Weights of a small transformer language model: a variant of Muon for these matrices.
MLP neurons of a small language model. Each row is named by its layer, matrix (gate and up: input weights) and neuron, and shows model dimensions 0-95. Each number is 128 + 32 x the weight over its row's rms, rounded and kept within 0 to 255. A neuron's up and down rows have the sign that makes its largest values positive.
After each neuron's rows, "fires on" lists the tokens most often at its 100 highest values on Wikipedia text that the model never trained on. A number after a token or word is its count.

L13.gate893 [127  96 123 113  85 142 144 111 134 148 130 166 153 139 113 115 118 143 121 166 129 177 127  85 153 138  85 133  91 221  38 134  70 147 118 141  95 136 142 131 140 120  66  94 100 140 105 163 195 142 159 130 119 151 146 155  72 154 131 163 150 126 119 151 114 138 186 172 196  82 135 123  86 111  99 137  74 113 163 177  52 116 201  79 142  56 146 171 132 117 163  34 159 160 122 104]
L13.up893 [148 156 163 143  89 184 108 130 108 128  60  96 147 161 156  83 137 113 185 191  73 114  92 126 186 108 125 155 148 174  95 162 136 139 130 208 112 111  70  84 115 128 101  53 188 131 147 152 133 105 126 112 132 159 116 148 149 133 142 156 168 123 125 127 183 175 140 147 113 137 112 111 101 126 128 161 115 109 170 122 119  90 159 114 138 125 107 158 123  86 128  83 115 182 115 154]
fires on: " |" 52, " to" 6, " 0" 5

L11.gate487 [100 128 120 151 152 106 140 121 162 141 216 128 168 215 154 173 131 125 110 114 118 132 126 109 111 166  94 147 120 109 172 101 121 115 175 122 158 120 121 132  99 151 134  88 157 157 158 108  26 153 120 185  72 104  97 187 149 170 187 158 143 132 171 103  69 130 145 143 149  96 189  96 135 120 103 151  94  99 112  99 162 129 112 115 132 176  58 164 109 147 136 148  52 102 117 122]
L11.up487 [ 60  93 133 102  91 112 196 120 216 141 196 192 157 141  92 176 144 101 104  84 109  72 149  96 128  77 150 118 100 138 201 110 107 111  55 120 140 183 100 106  95 104 120 125 130 103 119 122  86 107 176  78 114 141  96 148 174 127  89 133  70 132 155 123  90 134  90 129 115 116 183 134 163 151 176  89 116  98 133 173 155 158 117 135 126 133 112 149 112 173 106 136 130 117 143  88]
fires on: ":" 27, " to" 22, "'" 5, "s" 4, "-" 4

L10.gate657 [120 152 175  96 110  58 165 118 143 125 137  58  92 149 123 132  95 127  47 201  52  96  30 118 139 136  83 129 126 184  74  85 119 133 118  95  68  88 167 120 172 137 145 130 146  54 163 109 100  66 121 147  87 144 172  99 132 111  76 139 174 152  87  97 131  95 149 135  68 173  87 126 101 126 214  93 177 119 139 112 137 128 109  71 165  99 137 100 123 120  79 127 129 119 102 117]
L10.up657 [ 90  81 120  63 147 132 145 107  99 105 108 143 127 151 146 128 129 116  82 151 116 159 155 101 115 111 109  95  99 111 106 106 137 114 121 139 112 108 183  88 127 128  97 130 115 129 116 147 118 109 134 118 180  63 135 139 181 115  72 128  93 117  72 129 168  95 112 135 115 158  91  87  91  72  62 144 179 171  65 110 199 138 138 168 124 151 127 148 131 151 105 148 107 127 135 117]
fires on: "'" 35, " round" 8, " time" 5, " War" 4, " of" 4

L9.gate337 [ 66 117 152 175 116  91 179 111 151  88  85 116  91 131 138 138 118 116 112 139 158 163 157 169 141 113 134 161 151  54 141 103 154 157  67 133 131 116 161  42 114 147 218 170 132 125 148 132 135  67 124  82 102 133 138 147  98 137 120  99 143 178 115  73 180 119 189  77 158 101 154 126 218 116 115  72 139 155 185 133 163 119 100 117 118 146 107 178 176 203 137 147  64 153 139 161]
L9.up337 [118 126 105 182 150 133 197 139 157  59  82 116 161 106  59 115  95 116 160 176 118 117 184 147 108 152  97 103 134 131  74 144 117  46 135 180  78  81 135  84 145 118 141 113 105 104 159  97 242  89 137 234 103 133 143 135 112 188 115 145 121 126  70 105 132 115 172  87 149 122 108 149 162 149 114  89 181 118 140 176  74 102 202 160 136  73 131 144 141 123 144  84  88 126 123 145]
fires on: " number" 17, "." 16, " name" 8, " date" 7, ")" 4

L16.gate88 [ 39  88 107  88 173 122 106 100 104 138 115 108 166  91 101 176 131 143 147  81 114  96 172 119  99 177  94 105  93 167 107  97 109 154 140  42 102 116  86 124 176 142  95 177 118 149  78 100 159 117 186 102 162 101 184 151 204  85  77  77  98 173 121  60 124  94 187 153  69 131 133 120 107 101 104 165 116  96 106 117  95 184 125 133  89 154 117 131  93 198 144 129 121 118  91 127]
L16.up88 [142 127 103 137 137 111 114 171  54 100 119  88 175 133  87 136  97  93 116  94 135 212  96 148 115 112 126 125 129 124 193  84 103 121 172 124 102 121 121 147  60 143 135 111 158 103 120 126  77 147 163  51 156 114 103 157  72 187  95 118 157 108 107 134 169 133 106 175 130 142 133 134 122 142 141 110 147 157 119 148 104 137 137 111  99 124 184 117 111 112  67  87 141 152 113 106]
fires on: " in" 39, " and" 17, "," 15, " to" 10

L9.gate560 [147 112 138  76 150 134 189 117 111 154 101  65 150 143 136 125 101 209 106 121 156 124 175 115 108 173 132 186 102 159 120 166 104 129  85 139 105 125 103 168 126 162 110 162 152 180  98 129 103 122 118  89 145 142 127 107 176 167  93 117 156  72 117 157 155 115 126  87 122 128  96 166 118  90 169 127 120 145  94 123 145 180 132 153 109 179 131 109 141 137 170 174 116 148 183 117]
L9.up560 [ 51 137 129 158 168 105  99 112 130 159 149 120 122 111 165 111  77 139 108  84 125 127 137 145 139 114 114 131  99 112  99  66  97 124 117  99 169 164 179 119 113 134 147 157 172 157 101 116 124 112 116 120 145 107 163  61 154 129 179  97 219  90 102 154 123 141  91 111  95 142 171 122 158 139 150 136 135  88  80 128 154 156  99 121 104 127  85  71 129 134 123 129  79 120  88 152]
fires on: ":" 32, "." 13, "," 11, "–" 5, " of" 4

L15.gate28 [105 126  87 189 105 152  95 108 130  77 162 160 109 128 155 150 109 113 113 209  91 115 141  79 106 139 205  83 132 167 104 153 128 116 156 158  98 100 101  97 146 140 117  66 123 137 106 132 115 145 204 142 130 172 135 151 128 118 113 107  91 108 137  86  84 132 101 103 143 121 180 135  94  70 114 125 147 115 117 105  97  80 130 153  93 167 133  77  67 171 155 139  81  98 146 144]
L15.up28 [170 105 113 168 124 149  91 120 148 158 162 171  88 118 169 126 102 144 188 131  87  87 104 119 140 122 158 141 100 209 160 141 147 172 133 112  83 134 182 184  91 119 131 177  66 132 120 140 108 120 146 140  46  81 115 130 192 108  87 126 152 155  88  89  56 141 112 132 143  92 128 119  88 175  92 114 122 140 125 129 164 148 158 110 138 142 144  81  77 134 135 115 137 131 181 143]
fires on: " and" 34, " or" 9, " of" 6, " to" 6, "," 5, " &" 4

L17.gate608 [157 146 106 135 132 149  97  67 139 106  83 130 109  99 169 124 184 111 175  71 112 101 138 141 135  84  88 154 219 174 136 174  85 183 161 147 132 120 115  92 173 154 113  76  93 184 160 121 112  89 129 189  82 124 127 120 151 133 110 123 154 145 153  89 101 114 165 183 101  86  92  94 133 144 175 144 133 159 146 128 128 172  84 106 150  97 127 131  79 124 121 108 115 126 103 155]
L17.up608 [119  85  79 115 112 144 151 100 134 115  30 128 153 130 182  94  97 160 107 140 154 113 162 123  90 159 156 162 157 115 166 183  98  64 133 165 131 117 113 179 168 137  81 117  68  98 141 163  91 143 184 160  91  92 122 129 171  74 113 203  88  97 140 154 107 123 113 163 150 126 104 133 108 158 156 108  71 181 142 101 156 156 104 145 145  95 172 103 160 102 176 150  79  96  89 105]
fires on: "s" 46, "S" 16

L6.gate22 [ 48 137  77  75 128  93 140 123 122 120 135 119  97  89 124 121 138  58 152  72 115  39 153 159 112 147 205 110  93 114 129 112  82 122 140 118 161 109  90 131 137 161 133 164 100 140  76 122  57 117 169 148 142 159 114 123 108 110 112 131 126 179  74  94 104 103 141 103 108  99 147 113 121 130 113 119  89 170  96 133 135 131 115 165 147 157 128 104 144  94 135  34 139 114 129 150]
L6.up22 [150  92 153 123 123 204 156 141 149 114 124 108  78 110 140  93 197 142 171 127 154 156 159 119 118 104 171 101  95 157 144  90 130 183 146 129 157  96 144 139 131 179  94 144 107  73  49 141 121 161 161 126  73 147 133 120  63 120 102 108 151 135 111 113 150 146 165 125 109 154 165 134  75 149 131 141 188 116  82 114 111 129 102 168 100 144 125 107  75 137  93  94 149 134 118 123]
fires on: "\n" 40, " as" 15, " A" 7, " was" 5, " under" 5, " above" 4

L11.gate749 [125 136 153 197  92  85  95 197 176 150 107 128 107 132 118 118 144 196  60 168 144 103 180  95  84 141 124 139 161 135 140  96 110 141 140 175  98 148  82 135  92 142  26  67 162 147 156 153 171 173 121  99 152 148 118  92 125 122  82  94 179 112 143  85 135 162 132 180 178 116 149 120 109  71 151  74 116 123  98  93  47 144 154 145 171 142 128 110 116 144 122 146 101  71 155 144]
L11.up749 [126 115 118  93 210 152 135 164 176 113 141 134  67 124 139 163 125 177 120  97 157  86 148 144 151 148 168 100 113 130  81  68 143 117  85 161 109 131 204 160  80  91 120 153 163 112  79 172  79 110 180 140 141 102 123 154 190 130 155  75 137 135  53 140 106 147 125 111 143 136 144  96 139  78 122 113 160 119  70 161 206 206 156 158 160 131 156 102 106 164 132 133 116 157 117  96]
fires on: " of" 43, " " 7, " for" 4

L9.gate872 [112 156 104 116 155 132 136  86 108 118 149 111 168 194 108 119  79  83 129 106  98  83 129 143  93  92 120 133 118 149 107 131 152  65 162 113  98 160  76  60 221 139  76 117 152 161 113 143 146 102 156 100 145 183 156 170 113 123 133 123 180 123 120 119  55 135 155 141  89 135  95 103  96 186 140 101 133 142 184  71 123 133 116  95 153 125 129 159 168  90 109  79 164 120 138 164]
L9.up872 [177 108 144 137 121 128 122 131 162 121 121 101 148 151 233 110 145 125 217 142  97 114 159  96 203 126 124  92 149 120 121 104 131 134 137 178 147  95 120 123 162 113  99 165  99 173 179 102 117 152 103 147  98 120 128  84 140 100 128 153 126 148 188  80 119 140 137 152 130  97 126 162 110 140 111 114 143 156 154 108 123 111 154 131 136  90 124 103 115  84  83  98 153 141  81 108]
fires on: " of" 22, " |" 12, " out" 10, " up" 9, " for" 7, "up" 4

L13.gate771 [ 79 124 119 186 168 104 135 147 165 149 133 138  75 123 137 128 188  72 124  99 172 118 108 126 147 171  31 117 155 101 151 161 126 116  90 144 101 217 127 143 105  55  71 143 130 170 109  99 101  88 111 204 122 104 113 152  92 107 179  77 161 172 122  72  80 151 136 156 119 163  64  88 161 118 177 104 131 144 115 129  84 133 130 108 134 144 132 116 167 142 201 155 134 177 127 114]
L13.up771 [111 175 111 175 113 142  96  95 122 213 107 159 107 175 112  82 132 133 115 148  90  91 144 121  80  99  85 119 137 117  81 137 159 172 138 143 154 177 133 165 175 101  91 166 189 136 154  87  84  97  94 144 135 138 207 130  81 148 140 147 105 122 132  79 111 160 124 119 103 145  83 115 116 122 166 136 226 112 132 167 113 185 122 145 131 123 142 105  86 164 213 174 123 160  62  97]
fires on: " of" 17, ":" 14, " as" 9, " and" 7, " for" 6, " with" 5

L11.gate220 [131 124 131 158 170 116 135 127  96 172 110 120 175 130 121 147  93  84 111 156 144 148 133  89  93 131 101 119 126 122 127 196 157 132  62 107  93  99 161 153 100 147 170 190 114 119  84 105 151 153 162 125  78 139 139 137  95 108 101 140 145  84 119  61 146 189  92 102 163 125 153 162 124 143  81 187 165 116 161 170  93 114 150 115  50 108  75 105 145 159 117 159 179 109 128 130]
L11.up220 [164 125 117 154 154 148 124 160  63 164 126 120 102 107 123 101 143  58  70 102 120 143 120  63 205 157 145  30 143 138 130 161  82  44 114 149 138 136 218  96 122 176 140 109 127 158  76 119  80 149  89 113 114 157 157 109 132 137 131 151 111 138  91  48  98 107 121 189 167 127 158 126 128 119  89 113 196 132 107 125  74 124  92 103 129 108  92 136 117 121 160 150  98 150 138 160]
fires on: "\n" 99

L9.gate217 [159 168 102  89 140  54 150  91  68 124  69 161 131 151  89 105 108 139 114 117 123 134 122 106  71  75 122 103 160 151 159 152 129 129  93 135 101 131 105 175  79  97 119  94  90 159 113 150 203 164  86 152 142 131 179 158 131 152  89 189  84  78  98 137 149 164 126 196  89 116 151 128 123  69 107 118 169 154 112 150 145 185 138 142 119 149 127 145 140 169  84 118 112 115 132 121]
L9.up217 [ 85 153 158  90 165  93 136 154 159 119 134 149 111 165 128  52 132 141  82 141 113  77 113 109 133 145 203 205  89 103  77 158 107 136 114 153 151  83 134 121  55 126 141 157 127 185  84 183 176 183 130 126  76 104 126 127 108 163  58 142 105 162  82 140 155 158 129 126 101  79  86 101  93  95 103 110 157 117  98  78 147 157 142 180 146 121 178 113 150 148 178 186 117 143 161  99]
fires on: " for" 33, " with" 23, " |" 11, "." 6, "with" 5

L5.gate753 [118 134 118 128 130 148 141 105 135 137 186 112 164 173 108 207 127 138 153 142 159 155 127 179 111 139 132  67  99  99 168 125 186 122 114 136 132 118 164 128 121 146 131 185 138 160  62 173 129 164 113 139 122 118 151 156 104 146  94 116 146 113 124  89 163 136  97 166 133 153 148 136 102 166 110 133 173 147 144 157  55 163 161 145 117 105 118 146 152 160 170 123 100  64 101 179]
L5.up753 [133 102 125  89 129 173 146 114 114 156  88 118 167 113  61 143 100  89 132 120 188  78 170  95 162 213 128 101  88 133 136 126 136 101  72 113 164 156 150 120 134 148 104 121 118 164  96  97 115 163 140 124 123 161  92 139 114 135  88 136 123  84  95 139 138 117  63 183 146 153 163 155 100 151  88 154 136 108 117 127  94 146 151 103 142 118  99  68 113 193 122 104  91  88 166 128]
fires on: "\n" 100

L16.gate139 [200 173  82 184 230  55 125  91 119 106 107 130 173  87 175 104 153 139 163 150 116 154 154  69 132 151 100 116 141 124 176  88 163 178 133 169 139 134  85 173 117 131 132 138 138 205  97  94 104 140 146 111 166 154 118 103  90 166  85  87 155 158 140 118  78 124 136 139  93  59 112 141 132 149 125  87 132 119 111 106 130 194  69 136 109  95  91 139  85 167 100  74 100 150  74 149]
L16.up139 [143  98  82 114 119  84 137 110 110 191  94 139 149 156 179 128  97 175 151 174  86 107  84 166  84 202 118 101 130 138 135 114 162 152 139 146 135 149 104 148 125 123 123  67  87 169 151 150 153 143 140 111 104  99 138 151 107 120 101 132 135 139 105 153  97 107 170 114 159 110  88 125 123 121  88 115 141  62  90  92 114 114  59 183 141  90 118  93 106 155 133 165  91  79  94 134]
fires on: " a" 21, " an" 20, " the" 18, " her" 7, "," 6, "s" 5

L10.gate373 [112 113 129 111  76 105  98 125 152 111  96 115 126 140  91 100 172 116  82 171  89 123  89 139 129 106 148 135 102 131 130 135  89 143 165 113 102 100 126 120 162 134 152 125 175  81 143  96  60 100  91 193  80  82 145 121 117 123 120 108  96  79  87 126 120  72 152 130 166 117 152  87 152 148 161 132 176 114 169 116 112 137 126 123 161 133  88 164 155  75  93 107 132 106 162  44]
L10.up373 [130  95 146 120 136 108 132 105 108 166 136 107 143 158 117 149 111 135 116 114 143 126 117  99 133  97 172 146 133 104 155 122  86 104  49 105 151 198 140  70 154 145 141 137 184 140 144  97 109 105 155 110  99 115  93  91 147 109 149  86 123 164 144 173  97 122 106 123 116 169 121 111  82  78 168  99 198 173 181 191 113 142 101 148 141 150 144 109  69 121  87  99 170 125 117 131]
fires on: "'" 57, " back" 4

L5.gate607 [176 141  71 185 124 128 118 145 132 170 124 137  85 111 146  76 117 116  85 142 117  81 151 116 100 126 103 110 221 140 144 190 130 130 102 141 123  53 128  98 117 148 121 166 161  66 178 124 181 164 139 160 153 118 107 146 127 201  95 129 140 137 101 104 102  96  80 106 162  92 146 126 163 127 146 111 187  98 147 109 217 173  44  69 119  91 153 162  73  99 177 179 132  75  87  61]
L5.up607 [132 109  89 140 131  79 131  97 130 138 129  81 147  82 117 107  80 133 110 106 119 148 173 146 125 120 136 129 150 100 110 127 129 121  91 168 135 173 168 121 163 168 145 170 125 180 158  96 124 160 150 161 162 134  90 156 143 222 137 158 130 127 157 176 111 121 148 118 178 107 140 119 187  88 132 128 202 167 136 153 121 130  76 104  97 160 169  95 115 107 136 163 180 165  65 100]
fires on: "s" 23, " be" 13, " temp" 10, " back" 4, " bi" 4, " mi" 4

L15.gate886 [ 67 128 156 191  69  85 150 129 129 141  60 135 133 104 101 148 176 133 151 104 164 104 169 144 172 106 105 142 127  78 136 128 150 114  97 123  80 186 126 135 173  92  86 135 108 156 132 107  86 113 100 151 159 147 104 112 124  58 123  99 127 148 135  69  97 159 165 137  94 115 204 109  99 140 157  94 131 135 119 125  76 144 141 167 208 120 152 107  93 108 141  70 106 138 110 104]
L15.up886 [117 133 129 123  65 115  46 144  52 132  86 153 163 118 144 150 139 151  80 111 123 137 176 163 132 125 131 119 126 149 151  79 121 118 215 112 102 131 129 154 130 107 121  98 147 197 175 103  82 139 126 154 165  76  76 174  86 121 111 111 165  97 137  98 162  82 113 174 148  86 102  91 128  99 127 101 150  94 168 125 108  64 191 148 134 133  59 116 155 136 107 105 163 165  95 104]
fires on: "'" 47, " and" 21

L17.gate142 [138 159  48 144 176 152 135 146 113 165  73 153 112 144 128 116 182  94  46 167  32 179 165 106 140 205 141 125 111 160  91  98 148 128 136 122  85 169 101  88  76  85  93 146 124 150 125 141 155 115 166 111 158  98 132 169 134 106 119  81 135 130 168 145 166 203  60 164 163 106 156  85  95 159  87  98 177 131 150  93  69 111 109 143  70 172 121 149  90  76 148 155  57 137 108 127]
L17.up142 [159 103  90 109 234 133 121 161 157 112  79 146 147 117 139 185  80 106 141 206  93 103 121 103 133 154 187 101 109 211 180 121 103 120 152 167 123 151 150 139  91 116 134 147 141 118 141 144 115 153 197 136 128 134 158 119 123 199 145 105 121 111 143 176 186 157  48 178 112 136 149 157 134 128 118  79  73 123 120 154  79  89 154 171 140 107 170  83 111 127 140 163 148 104 103 115]
fires on: " " 45, "-" 18, " &" 5, " and" 4, "ben" 4, "er" 4

L15.gate702 [ 96  94 113 124 136  92 133 143 103 103  88 115 131 150 141 126 130 114  95 173 109 130 186 138 144 130 102 104 143  79  89 111 119 170 150 107 159 128 175 108  66 123 188 189 111 149 102 180  93 116 140 130 145 139 137 172  97 105 145  29 160 185 126 126 127 123 120 143 153  88  94 138 163 145 134 145 149 141 121 164 113 166  83 134  91 141 153 192 129 164  76 116  86  85 220 123]
L15.up702 [130  31 160 122 134 115  69 109 103 125  86 111 175 115  98 166 154 127 101  90  92 118 112 158 101 147  48  99 170 139 120 128 107 143 197 145  84 118 120 102  90 153  74 140 101  69  46  74 161 130  56  95 161 150 116  73 161 187 125 117 100 117 143 130 101 104 129 116 128  98 130 132 164 129 171  77 112 100 184 100 169 131  91 113  96 117 139 119 134 109 100 147 111 144 113 133]
fires on: "'" 19, "s" 17, " in" 15, " to" 4, "ets" 4

L15.gate645 [143  93 124 159  78 105 139  99  89 203 130 129 177 131 140 140 187 133 154 125 121 138 122 168  86 115 100 100 128 105 169 112 149 127 115 114  96 103 129 143 160 153  69 148 163 203 137 134  74 121 102 164 113 135 134 109 154 135 156 110 100 143 130 108  73 143  95 175 207  59 130 130  83 110 158 127 166 100  89 139  86 109 125 180 165  67 129 138  38 143 165  84 132 126 125  22]
L15.up645 [104  88  57  93  79 111  82  78 144 132 113  94 140 159 144  92  66  92 119 122 120 121 109 138 167 163 131 131 103 153 153 147 116 109  75 194  67 147 138 104 116 102  89 128 110 120 105  93 171 155 118 152  83 152 159 165  94  73 121 150 132 119 130 155  86 119 152 132 144 118  74 116 156 124 157  66 147  75 121 117 140 136 134 121 139 109 137  91 125 110 199 105 146 117 154  98]
fires on: "s" 58, " the" 8, " S" 6, "S" 5

L10.gate640 [133  77 147 158 112 135 116 108 168 116 144 140 131 142 125 159 151  85 116 112 174 140  85 145 137 170 122  52 179 130 160 125  83 158 102 119 131 112 102 106  84 174 155 132 161  95 135 134  91 164 108 194  81  89 125 160  82  96 121 129 151 128  39 121 115 132  61 134 152 131 123 105 156 113 130  68 168 136 176 109 188  98 139 153 135  82 125 136  99 115 118 105 143 151 137 189]
L10.up640 [172 115 135 138 109  96 116 157 121 113 109 145  84  91 159 109 163 149 150 147 117 136 120  79 115 110 195 137 198 109 167  63  93 104 120  94 131 121 117  69 130 153 145 151 130  36 126  59 127 121 160  79  67 124 134 104 122 108 112 141 131 105 125 156 164 143 154 115 178 137 155  72  95 109 122 135 123 200 151 132 190 133  83 117 121 168 119  89 185 126 133 139 117 133 147 162]
fires on: "'" 96

L6.gate268 [152 103 107  75 111 191  90 109 116 106  85 118 111 147 134 163 115 109 123 130 180 142 121 115 121 148 112 121  87  73 116 105 176 127 116 139 127 153 122 133 161 108 154 119 134 160 111 116 167 160 110 140 122 202 153 101 129 158  89  55 126 118  86 109 121  75 108 102  96 115 126  82 119  72 159 129 166 126 127 176  89  86  84 102  80  36 131 157 102 150 120 148  87  91 142 111]
L6.up268 [135 121 138 142 130 161 131 133 158 128  80 111 142 156 109 149  88  81 107 148 150 109 128  90  84 104 112 137  69 128 109 113 189 123  64 113 208 150 139 125 109 118 117 116 152 159 109 131 169 104  96 122 132 191 157  77 131 124  64 125 117 110  61  98 147 115  96 140 161 132 126 127 107  94 146 108 191  93 122 179  97 106 125  96 107 107 117 126 121 155 150 150 114 127 206 117]
fires on: "\n" 100

L5.gate586 [149 121 135 145 111 146 149 184  88 167 168 157 103 114  85 109  76  78 112 128  72 131  95 103 146 185 156  96 149 101 108 173 124 151  73 127 111  74 150 114 173 110 103  62 172 130 130 145  92 110 102 100 149 141 132 192 147 115 136 140 117 149 201 113  97 111  83  93 118  39 101 133  90 135 157  85 118  57  95 156 142 194 163  70 138 138  98 110 106 126 144  78 107 112 118 153]
L5.up586 [147 146 187 172 102 123 172 179 134 174 135 138 102 141 112 151  98 136 140  90 134 122  93 101 130 104 127  71 194 141  95 131 140 158 138  85 180 131 164  92 166 151 126  86 135 160 117 134 131 102 168  82 172 145  94 159 137  74  97 124 185 162 130 151  90 154 139  84  95  66 167  86 136  91 116 110 167 123  86 182  80 132 125  62 130 129 168  97  82 116 145 127 121  98 170 166]
fires on: " W" 31, " north" 10, " BBC" 8, " R" 8, " south" 6

L13.gate162 [ 98 126 110 227 132 119 144 139 115 131 130  98 122  93 125 129 129  49 117 140 161 154 113  96 142 114 137  98 162 192 144  80 176 118 114 104 113 159 171 141 129 142 136 135 167 136 107 115 158 102 120 134 150 147 169 128  73  98 155 131 169 147  85  55 175 132 172 137 149 119 100 191 129  97  99 116 105 125 131 121  82 158 135 165 142 142 132 175 170  79 133 193  93  72 121 114]
L13.up162 [115 135 161 165 126 175  86 152 162 140 130  70 167 144  78 114 129  68 114 110 161 165  85 126 141 124 117 114 133 121 152 109 110 153 117 121  84 147 142  89 105 136 133 124 135 128 150 178 174 112 126 158 119  80 112 160 110 138 167  73 148 165  53 114 104 102 180 154  76 137 158 154 106 127 135 143 134 121 176 171  94 137  99 161 148 183 152 115  88  63  88 194 146 131 111 137]
fires on: "." 61, "\n" 20, " |" 6, " with" 6

L5.gate702 [114 142  69  83 125 171  82 171 131 188 139 146  77  35 106 132 151 159 150  72 114 135 104 147  85 176 147 103 156  76  96 113 162 112 186 119 168 144  63 159 120 143 146 141  80  97 109 130 102 146 128 105  65 136 115 145  93  61 132  59 132 116 111  99 117 112 139 135  90 153 171 122 112  87 116 155 129 189 148  93 140 128  74 155 175 131 171  91 157 126 177 155 178  65 152 129]
L5.up702 [150 146  97 156 129 148  77 183 133 164  85 140 116 126 125  82 119 106 185  89 113 137 112 157 159 103 115 103 136 160 111 100 166 151 146  87 100 114 154 160 122 128 108 123 118 104 111 164  73 126 152 119 121 119 102  98 104 114 143 135  86  42 145 135 124 144 123  98  96  62 137 133 112 178 113 100 141 123 110 150 106 149 119  95 154 113 161 171  87  92 168 154 150 114 120 140]
fires on: "==" 69, "\n" 7, "," 6

L10.gate642 [172 109 152 117 101 115 133 111 112 100 118 126 138 126  96 146 129 103  70 155 173 152 142 162 135 142 117  94 125 128  98 153 196 166  92 111  80  98  74 101 104 189 144 205 113 135 113 173 144 160 115  34 125 146 127 168 192  84 148 121  64 125 102 118 158 115 116 106 163 115 115 128  89  99  29 188 182 114 111 149 177  71 125  92 101  81  95 126 165 145 131 153 105 108 112 129]
L10.up642 [114 132 158 112 150 131 141 135  93 154 120 119 126 115 134 166  85 112 129  83 126  90 133 115 116 141 101 110 148 209 125 123 148  99 127 146 110 102 137 113 145 142 100  97 171 116 111 106 126 148 159 140  73  94  98 123 114 170 121 149 151 110  12 144 172 100  97 158 133 153  94 115  73 110  71 151 145 187  97 106 151 160 117 145 126  90 152 164 155 132 121 139 112 110 127 143]
fires on: "," 29, "\n" 24, " this" 9, "." 5, ")" 4, " This" 4

L9.gate386 [104  99 132 136 127 143 124  93 128 147  50 140 105 155 104 128  98 178 181 119 192  98 124 115 150 193 137 146  94 141 150 127 125 130 134 140 148 115  78 155  97 167 135 118 110 107  89 159 172  65 169 102 114 110 154 137 130 177 144 123  93 122 160  82  73 156  88 160  99  74 146  98 139 118 172 103 151 105 201 101  93 122 111 106 189 111 106 108 216 134 169 128 135 189  83  64]
L9.up386 [185 144 130 165 170  90 122 105 130 153 160 126 117 108 163 154 109 141 123 118 148 139 130 140 125 200  67  92 105 142 131  84 110 146 111 170  94 133 126 134 139 136 168 163 125 123  81 107  92 159  80  96 120  83 113 166 165 123 178 136 100 138 126 133 117 118 140 104 166 127 117 130 162 133  93 105 134 176 131 144 153 161 178 121 159 113  37 184 155 164  75 166 169 149 133 130]
fires on: "\n" 27, " title" 9, " name" 9, ";" 7

L16.gate180 [129 142  45 152 189 159 128 106 124 181 159 135 148 142 117 109 131  87 143 183 125 138 124 121 131  94 133  91  95 121 113 151 148 126  93 157  94 192 105 106 135 107 106 253 145 107  95 158 130 159 150 105 150 147 148 112 136  72 153 162 192 128 100 147 128 122 138 140 121 146 113 134 143 173 149 118 137 108 150 129  96 111 129 163 124  93 170 130 142 111 152  98 121 136 132 150]
L16.up180 [ 95  99 125 109 105 158 109 145 117 124  66 138 136  97  98 159 117  89 143 136 146 132 142 134 126 149  92 109  94 102 139 107 153  86 116 173 138 133 140 152 119 150 100 122 141 181 173 167 106 106 146 114  85 109  40 188 176  99  65 112  95 180  76 134 129 129  86 118 154 106 152 134 133 128 108 150  84 148 118  97  77  96 147 153  90 104 168 101  80 155 154 183 112 136 130 195]
fires on: " and" 18, " of" 14, " (" 12, " the" 8, "===" 6, "\n" 5

L16.gate172 [136 101 115 189  76 129  35 156 121 157 175 138 126  84 189 128 104 140 120 119 113 150 142 102 138 149 174 132 142 145 139 116 161 136 133 117 129 175 108 168 164 179 167 117 109 188 126  97 156 114 108 126  71 123 181 157 167 117 120  93 109 106 184  94 119 115 105 155  86 154 133 124 123 120 151 105  58 159 198 145 125 189  99 116 175 114 175  83  83  96 148 129 137 121 163 143]
L16.up172 [112 147 165 129 148 148 114 130 168 144 135 137 152 110 130 118 204 158 158 147  62  86 119 108 102  76 129 101  93 133 120 137 149 148  77 178  85 111 129  75 135  87 109 148 139  97 145  73 105 166 144 119 155 133  66 142 122 112 135 137 110 108 129 122 136 106 110 124 126  95 118 127  93 150  85 104 106  67  76 161 166 193 124 141 131  55 169 139 112 105 127 167  83 113 123 155]
fires on: "," 39, " of" 23, " inter" 4, " second" 4

L9.gate143 [ 88 114 152  93 125 161 156 115 124  95 123 123  90 132 107 147  85  84 146 132 196 141 141 127 207  84  89 184 169 165 120 112 146 183 153 128  81 169 162 110 126 152 156 172 158  85 140 141 157 141 133 127 132 105 177 141 135 197  78 132 115  93 111  98 159 114 100 173  56  82 156 123  91 137 163 166 138 130 164 134 148 155 103 136 121 145 126 171 227 173 155  83 138 150 105 150]
L9.up143 [112 144 134 126 155 139  74 169 170 128 106 110 189 111 119  75 132 180 165 109 131  90 135 106 112 148 113  94  94 152 120 131  97 107  96 174  89 178  77  96 152 134 134 110 137  97 128 136 142 128 161 157 102 158 101 164 169 207 160  59 142 132  84 119 160 155 145 148  65 127 131 133  84 135  23  85 104 122 141 171 135 161 147 121 112 118 131 111  89  62 149 126 135  86 164 143]
fires on: "s" 49, "." 12, "ge" 4